python train.py --vocab_size=4629 --activation="swiglu" --positions="rope" --qk_norm=false --bias="none" --parallel_block=true --init="normal" --init_std_up=0.0654 --optimizer="adam_hyperball" --beta1=0.9 --lr_head=0.00524 --grad_clip=0.5 --batch_tokens=16384 --steps=9864
MLP neurons of a small language model. Each row is named by its layer, matrix (gate and up: input weights; down: output weights) and neuron, and shows model dimensions 16-143. Each number is 128 + 32 x the weight over its row's rms, rounded and kept within 0 to 255. Numbers have three digits each. A neuron's up and down rows have the sign that makes its largest values positive.
After each neuron's rows, "fires before" lists the tokens most often just after its 100 highest values on Wikipedia text that the model never trained on; "fires in" lists the words (lower case) most often at its 100 highest values on Wikipedia text that the model never trained on. A number after a token or word is its count.

L5.gate124:097132170080154208143129170078158105079133105124132168140080129088225091191138140142105085162097168141169122128121198167129159126109115140115128119110111128096088093098136106117137125094079091169159110083099107114118151191136150137114087165119130123118114108128117152138096145132195118150148197107161150098110152179094171116129126168136072083075194110190097115087104089172091135085119
L5.up124:087113145144135119152117133061130106121132133179132141122146129120117079135142065169159184125151191098143108096143124137129073160081113102194163130176101215148129163117106094079102096183093173066151141138149113167138111106074121081096170149188114136087111113143158179054118125162179040143113131134105100136144140174118181140113185157095112166133130159163137113146102148059154119128118
L5.down124:126146121139102107133144089139101139118114122138136143113125097169103109148162113111172165146125181087110127160139147102132071122135081117160120132116031105140116137100149124157096155151147155133111084159136115141159053113110097108131125044142148086108177088134125157090191200051114096124100113178173160147123142112133140157121198120161086136160095123125141099163125183121122132192062
fires before: " the" 40, " L" 5, " a" 5
fires in: "at" 52, "on" 47

L5.gate336:131084083128078118141158166161122080163118162126111094087145143127170154156209092131149173182114132110150145159159155051135185106072128069132143114125143142146083135116153132141103063153100124162152123109186125102138145149106148115107169110084108107103134158111202139122144134129081127066127116108077138142167143125093117133107149123164116083118089138192094177166140180117157147069104
L5.up336:120121113118112153128115157104155099148095110145104064081106119153189149160136124054115143156149145094146090159088128094163179088080114152114123090140172103152089083144111115178108092112127147141131154162159088094113201079088182095119133096108086139152184149164159147163124232130106130136127071095069151069156159145100136141066138121158104161202153125133046135172131167145120109099141
L5.down336:125105064098149162165116120186111165102177121162155031078104130101115156155187066094160144158181145091185121073092132140117165066103100170184108107146113112109123130136175115103107156079108122132126132091070185091126179140123108102133145120082132158086156137186128127134118156168159117177064060128142124173114143110096163160129156157109154164119112083151116096199153116104176126166090
fires before: "." 36, " |" 10, "h" 6, "ret" 5, "A" 4
fires in: "no" 46, "mohawk" 4

L2.gate336:196135155149111068105084111115173110113130186141165156180110174155141129077144174120101144101127107187163157055115119141139163064096160095133103110107123164158141069064106187116130108126186126145117093139106154145100179158116129141080188129138087088140143121158146095161162100058157123113100106145157151182133157087118124147183206106091167145137137126103112141092175070163142126137100
L2.up336:084103126138107166120133155170084168087143158069117131100128114113124147122159145153151127121135141151104154141126172180107116131104164129110126145085141190071096107166104120127147086129109105083144112106136122060107103166156135131130169133120155143175148188122089125094130140176076153109076201127117154144151129119110126123115144111109110090127136111097193120130187134188131147099120
L2.down336:122103124172107065089146052189161078143159128110076143147114161124166120140165078162088127149147108178151097128156121159047152166156144085125127103169169134128128106102148151122104174114165094139102133166166127142150114094177145166120095136188113088142126131203078126108112123152173148128131165099196111124190162103133093126155143109105181153109140061098083090099095107114110106157128
fires before: " as" 49, " for" 5
fires in: "such" 40, "known" 26, "same" 20

L3.gate200:123177115172107120136092127132144128063070127077110162083149089108167125121184147189135166172122188098142187107152138115145102116100163078114108076077128157166131158156137083146106092088102152132149118144103108119134137127121191152125106131110099147115139094170182175133133102170082145149134153090102135123145112178084123140121136161079128082107179184092097131105104246159163095150122
L3.up200:129125054129118122120175159138148114112114159101155104139162173124121140119133211160151127176106182143119111065168095169111170109074147120109113041173084128115129140148188160148114140195119103134150216147123108054191112132127072155117110070120090062147083100111118136127110112089179143106125153111163070118083104110162120149140113112108065112134091148102106119106153131161112093154144
L3.down200:106177109149099130119169150118131151120143119160096098056085130057121122154097159120128178156060172139075126091116142091093128124152163075174139134115023075098129079118100093092090112121100126138077149086178158130118136159160172090110157178192113166168109130113128154108097137151120130103120124161093127142055121154157179124095121170103099131113131071127149096186148158140138120188153
fires before: " the" 45, " home" 5
fires in: "at" 98

L3.gate124:097111122093121114140136190105146082183104116175198136137111174158108100125147169113132107103148095133122172204118199141114120136119071132137139125129114113098103105167145107125208152143082143152113098141132099047082145141114163153172026063098142135136152100122122085149111126103145098173126123174147145158120170169176094089081091076073168078127156099078165161130087128069108131106158
L3.up124:076092114176146109131066146076068143155085132168098108153094099123072103170156169104151134129096157152109099115063122092147142133080158157087156158153131086122162124104063131099131080177119209137094147071158131181062147129132117179088124155132049181112132134180105104133149130179136149108126123162111103074143092121124119084142111132140103124112131134098141118178118166138149171115128
L3.down124:106170125157109089160095145124051139062120134134179122130114096137095188186096173081090102174136084108125102128169144155124088137132145108107130113119113053058122097125104074106169122205093128134137117118139126147147068133145085065105121120180112129179087066111137124093107117155170161123127117070110111097126131133130125088101129110187199106161073099130101086156127093080120243151104
fires before: " |" 42, "." 25, "–" 13
fires in: "0" 82

L2.gate251:110100127159067169138168097116150138078192117067133148148144179149163172139117122169148139167149049125181133146164098141220167096090096095123120142132124121160151145139149200102069138117078146159091167085171162137095029066110126098103117130073049120112152136099168127146145129170147121135120144108155157141119166128156230099154126134160130104130112162153125161115137137138061098090116
L2.up251:110118087167131183122079118163156118108155142182164130079113114098139122116167141140116102073136108053124122118153101089095178117148113133145162143153102131091168127145164122124193148143099158085154042140163114113116154199093165138143195179153131192175110149127087146117108185119198066192095125165127160102167101142116105078143175082115153153164138097115113193179166182108150159100111
L2.down251:102088169130092132106190141132125122094124101156168102144114137158165115135096107162127132104144107105175184132144159087120129084112133085120057213193155088097192112129139133069143129080095130158135082103117134159196130138078173127128150107070100110146128164131162129067159143164071085158107166133200149118166145102114107132132183067188154102158175073139149120177105118097105125108169
fires before: "." 45, " |" 10, "s" 5, "p" 4
fires in: "no" 46, "mr" 8, "vs" 7, "mrs" 5, "epameinondas" 4

L6.gate235:072104131117132152112176133139051068109190120146113089115093114112144095118134151162102169144128085186177147116145144157083151149119085136102152164153080159067138132119108137113146120155153121123069150117165069187160164138055155149115135109169142080165115185079204140101150068146162074143153158118180126166103178147114090147128140090114118144091138135174168097123073151130148138121141
L6.up235:158111189144086179088114133194088167118125098138122125108097105152112139147106121121144109152158141156120091094172133103119138080133103072143069172124138107175119050142131157151074165105136176144197153138155106088074041133111065067104099117142133150118094123159148137180173134183109139159147118109174105201060170148118150129173112139144096106174182161087092077106071146100096115137142
L6.down235:142090144201124118126102090090125148093087129152119100094089130160121099158155090181147150146154172103120125105116073134112176086107100088125128110124130141152145090159167163107109086164080134108139159166118138078116139083132211151130114106168114134130103090136130082152103183136136088115071162116172195112196119190095137090171083118213094092073130081083149081147124195148110114155097
fires before: "E" 33, "P" 8, "H" 7, "ther" 6, ");" 5
fires in: "goes" 32, "o" 10, "other" 6, "aop" 6, "oh" 5

L2.gate184:145155168196174121085077140150068122175138154047170147124173149094160103120213095161146120127108100148122165163158128072137094132068098128132148167097105131161149153142089161104101125146190157091071138176119128039095154156130077145114137147113089125154152153137101108043140150054094155131150176138087124109144178157109152142120136112146180130129116115128098151113174153108112110163159
L2.up184:183106168133133110127160152116087098136054154132167148152112108125156126123154114150131122139121117137174122142134123098078098152100084113113137225144138139120209194142104159104129124107165092137070126086122114078115161155156113162073124128143108105092154137167098155101163090120124149108142147169090115148128086188118117113138109133078125182127114137119056111107148154086117117111119
L2.down184:098098125179132145143149143127108097120129138139124155141143117134119116152108131142138153119149100165178112082102189139180074178152143106108181183088167173147121102194128108142129118151123117179051111130186086132118092134169129173149126152115153074104130143164129108074184128064118131177103099119089100209104102097102176114116207137094113126169140111087101149109118147136162135152096
fires before: " as" 49, "er" 6, "ile" 4, " to" 4
fires in: "such" 41, "well" 23, "roger" 5, "galileo" 4, "rights" 4

L2.gate177:157126071106074168140110101142083169119119082148135121104107096160157092139121151100080164097118139103116171136139183104198116043139140102071056128118104160168137143180139154130119100135206148117158102121112196108099131125162125165170139172190098105167157067103080113094132186095073109156145162143143119171087165124115186095193104104146151097152113157144083096181200144142165170128091
L2.up177:111119123077086115142136136103098143137114137097131143150144129092070140191143147125101209132100101125157093128124135101099096116075152110115141066103163149152091131115112086129155127085176140137166078128170126080124213154120107145134127131142129124105064183123148147110172084108145064128215099081027193168121153079149125135089135134130148111110162130142114143166172124103125111098156
L2.down177:080154123127110118185122144122098091158053127137137079119107162055095147151130123149121142152153089084158156140163154133147109160122166151153067131145102105172129105139116054141115123154139080170138106111115144135095151155169127108083127213111124140172135196171145120057136144158179127106076132143122170171127179095150143075104123100176149117145152138141153071181125109095080129155106
fires before: "," 22, "." 21, " |" 10, ":" 8
fires in: "2" 41, "32" 8, "34" 7, "3" 7, "22" 6, "26" 4

L3.gate229:140130144134125116123120176165152131103096112135099165129137106122160108177130140138135107101141093121087115047081119179178110063151117119152128142120110103106167108146112128126164117124225172141105114111184151107196119132135153130113137119159112122143111110159122129139123191156102138133091091156137109112104094108106128091138177145163137142122151214065142188175118124115071110133057
L3.up229:092112143056155130178135153111128146137143152101101206114128153144073161073180084102147109168144080123155131086067156141104064100154109173126139062161130133111120145150158096137212093135190148133195073127157094115164067120198160114133143105117104086128110125189170102098130106143146103154116122090101121148204136172146147085085110120143127147124098163191049106107136118169134169137095
L3.down229:076141120099119126152082149098081144051105106193127164134101116115148101150110122118138086209167145197157102103135196135139121140118119126040153150129139123096114113139219120132178100154174131149103168169155111129128091124096068120124119112106152113101166139171128108143167111181180082126147126129092128105126118116098098137102134079111158152108184140146119126165170056118151205170092
fires before: " of" 35, "n" 9, " are" 6, " is" 5
fires in: "part" 42, "there" 23

L3.gate446:101149139058145107167181135103129165183123079124143104172170163143148073101171138134085146196171100133100105129166027140120119122122177161093079151109085107114098143120082142150173182191179188147130128146146135134071147175110081102094132117190197167100125130087124068185177138127168099116095121091173124095149168141142104089131138128090088158128178141158129132120158085164102086107154
L3.up446:068143136118090145147215129134062169097174142121145078115128184159178100145118145139188118118133147155162138111133127154105087075153132135182155064130093089093096149093145080187162151107145128097074137165067123121150121192132100087108135118122131092087168162107140091146141134163125113127123149099204155156191086130168069095095051106126151159132111123144135122106127092140136108153174
L3.down446:150107129143130144142113142117054109121100135097131175112161139196098145112203156109147159134088100116115100093141142113137156207088087159084105120087108101141152161161101118136115132143063127123165125119060154151090090143090157087141094166156093122109117146130101139130122123155110187097136076121071199172050122114112145148099063120172112170118153160094170110115021116122124143171169
fires before: " |" 38, "–" 30, ":" 7, "'s" 4, "," 4
fires in: "5" 46, "6" 22, "men" 9, "57" 7, "17" 5

L2.gate274:156111149116141180118074112130176138122127092123104102120168171124107160115066161118187117140200148132126137090162099112166164152147118085141097194126091174171143072112141184074186105178182162170158109139093116104104068145122130138177105160166109124134059132107089110090164168180102134099103073151119087145148159110174131132091151120120157138110125145111119133090114123097080133137127
L2.up274:126067131095096184085088068132148151112152129101146068166195185071158099118142148135129112127092059080117125108161162114127093170155075134102165086127153166135155111089066120168109118190112155151071097157103141126180124157136170151142143154129098101160122099140121131135165176144144120031114131114107124139147165157112150096144171114188116129127152078146117114175101133129176074166120
L2.down274:141070122124168071125125098128145121159125160120166050116152151069091109113150170106127149140163111146164138081172135130128167180137088111103091155104156121125120102124145112134149158147164126142129106163154133123142161161188205129079153158083160084147118083129148171097151115128141101121111099157137159134153118072136092124097119087121116107115097212157182083183126116107151138116177
fires before: "," 23, "." 15, "–" 11, " |" 9, " and" 4, " (" 4
fires in: "2004" 19, "2002" 15, "2000" 15, "2001" 14, "2003" 13, "1998" 8

L6.gate362:178079082173138159129104148126104137136105107109138056158104142094133170200149123171111115040109097126146138124101149096143135044083126096141131049138134146146111115110149132112146137114130153110091092033146132120078100147134110184149159075131083130167177203063170084113115134160139132144117132163173134110189132104178088136151151137147161171111065128181065099180193074159129062102163
L6.up362:168074091097084116131162152145146126116159114109113113163117119147141130153163167205077139173065097064152087069105181162062172147118150101094104091155079083123160138117154141155125118184079105127136128173167159189070092103185182146176154151113089178106176176121156117144155154139117111108147150170109162092112096161074164162141145086158122144200135104116069058198140148156122133108128
L6.down362:163154100125093101120162070103172105078121142068168124085119119109134110119158102176114128124149123097163159112126198112179200120146180113180108144153128088124125131161100125133115147169106083130113130160130192119093121122127059053073208155137149054137121175110228096076133178146136108125100121138138106172122081088125150115188108088148175143124127107110112105143131143085150146181201
fires before: "." 31, ":" 11, " was" 7, " |" 6, "s" 4, "ik" 4
fires in: "no" 38, "she" 28, "website" 5, "by" 4, "albums" 4, "sheikh" 4

L7.gate402:141153115147144118071123098103131134095056167117175148178158136119106069098104097158106139116071151145152106092167135128105108089101153083104122200131127120100155187124166148145157058082170145148102113087154117109120125191166135084202137126123119167108174121118184125096138098106133154186148167143118161125160136187099116136126117136155107069138107145087145219121189094113112152121102
L7.up402:134159148124107087178143164070188159147128221076130126154156139132086100174121190121100146134109165143147068115080153126073132173130151066081109125135103116083192096152175148152161109128168121118133116094098123062155107185168134074186123163098114132154142122157130090128098115124146189122095076132104205099160077122134143058103136167114112114138107114046139162125149137121049108122108
L7.down402:125213127045080068135127117164146157136158110161084144125171091128155164145155155154099147129183138122144118108071121137163135139082126125128140122148182106136171148154177134120090127114114117059155109112178175192124060127151181122119141139097127093107175083149135134182135113126143086156080089115084145155115081089182168112135111156146114149130133130037102112125101134140062175124141
fires before: " of" 38, "n" 12, "ial" 4
fires in: "part" 47, "partial" 4, "partnership" 4, "apart" 4

L3.gate274:081153093120101178113135127123130103092088111135138125146130136102197156125160119151136117115183135167121134105086105146140197103110099144154099131060134139132099115028156111131099119077104120065087165142121151189139180116133153133115134148152078182120103156115074125108097074088130114142156150107146126141176202103125115160098119139107164171119125100169188152103159125098101125129143
L3.up274:145067168142130138136172096134065126090150136154099097168123164161157129110130114103209125113112172115099142183084129139120081127122128121127113164123113133123144111154126164136105186124091097152155167120125134117183147199127080138087161130131077124168156086104127148148150177135120113131095135134113164126159119084178138205159131108105151112162129094105101114096127117150128064162158
L3.down274:168132124080106137114214092177097132090102116119146146123129143151171093092136105122145138135116116117160140122104156079098179146115139145082086122163167156159120151110132172134111090148182094186120165149100128112184067130041097082118126105095133119136144136109088111073150135220065139130108069123127173129168116100131134090117155091081137171106170167139122163103080073140132153188145
fires before: " |" 22, "." 21, " as" 15, " for" 5
fires in: "known" 26, "37" 10, "34" 10, "59" 8

L3.gate280:136077141126160126181168158104138154180092138143030170150162162133144098135200118159130195100106159186135077154179089159102105149121126126121130179143197180114161103154130131111132123137104116127103156132114172121109168121138137102105134136068072111161116135127093130153095163110119177075137137162145109085113120200159124115098116083158132169110165134094113207128109109176136112108168
L3.up280:142091090090151094077098120136088112086181137085124157133122152164131149107194116125131131134103135148117117159121126150147118174130117116110071037152097135190100132052129121164087119196083090072060184127048100120147128143106101164091134108154097123173143088144155125134114141114169145156151103148080187161146154141163120173137068145150157138165122146169136102171131080139129160109102
L3.down280:137128108174145103153138148086119133107134068060171120141157127164113125086101102141154106113133144175157135170139107084109149093083120074172067121157088084139078133106049101147132125159059197132169147154111127117167117090108137182143097120158171121151114118186125136151145097153144138133153079124146131093149147145139130089092043125033122190138157099152181122105084124086115162149120
fires before: " |" 23, "," 18, "–" 10, "." 6, ":" 6
fires in: "7" 70, "25" 15, "head" 5

L7.gate207:126183143158135122103138177145081123131200201157101079108122157161115084147200119128046123100118101134054166124074099177152152095156157162096136174112151152117088088125121203145122125123164109138119087104137098063167104137109145174160172087145131081131135063155140134196122174105153134119185161123092105156152114098147151128172137115137095131158176114145079133119162107176122102148140
L7.up207:135184173115079132093068131144098116178095198117121127097091055123092157156138133090135114143085098091122111215111117161117168111067125128121100145077128070153144119079128128123094141166089108117182133106129075084133121100129087146179142148154115116057106099137079090144156109179141129098186146113112178124153168123110105146138096085108178131101209091113115127138115124199111137134149
L7.down207:112118101130150111181077132133124157163100173171110092122104112091106133081129120057138173098095120171099113148094115102136143076102089068092107069129108116144120162176157167151154140147163176093179085127123108150109134122194139179176150133117129095124185159092117135158105076132121170119129175111148122097112129150108111120175163004095151163129131200064102083109123133129151102159087
fires before: " as" 28, "ric" 10, "rance" 5, "it" 4, "er" 4
fires in: "such" 35, "electric" 9, "entrance" 5, "entitled" 4

L3.gate96:159107175113124149143128179087153144150056154170171078144140097116153070139102109166178104087128166126075094105124144094158147152107133089105143120145147123174139195137152102110237162042097094155115117132096111175127129144108100114093115137113151107173105094098063162168096156084141113118162153095117127123125127095069168152079103137123161090094140182163119100117174110159111082143153
L3.up96:147153164110121173123132142097183119156176138139095152180071190181108130080112116125123124086098171158178126130123088127098145113057140102121182144110098098069144128106126142107137108142145144095141133094092083099104150088165120125075103087087114151117088135098152205104139145122145101176084151095161064132151097136123156182116169117112148114129167164066139066073148131170157092163134
L3.down96:155165152136103132141101146097153155136177115170133135101116139140081103148136159162138077109112104104066129086081115139163151057069127114116121152149081095072080184120151184099117090135162137131084120135088107149109216107123080130122161115157133131153105106069141117129053110112156077146166057238095100102146105116115206147176163144064138128135116126180094145093104160167193051112142
fires before: " of" 24, " for" 20, "ity" 8, "," 6
fires in: "minister" 24, "manager" 13, "director" 12, "chairman" 8, "majority" 8, "president" 7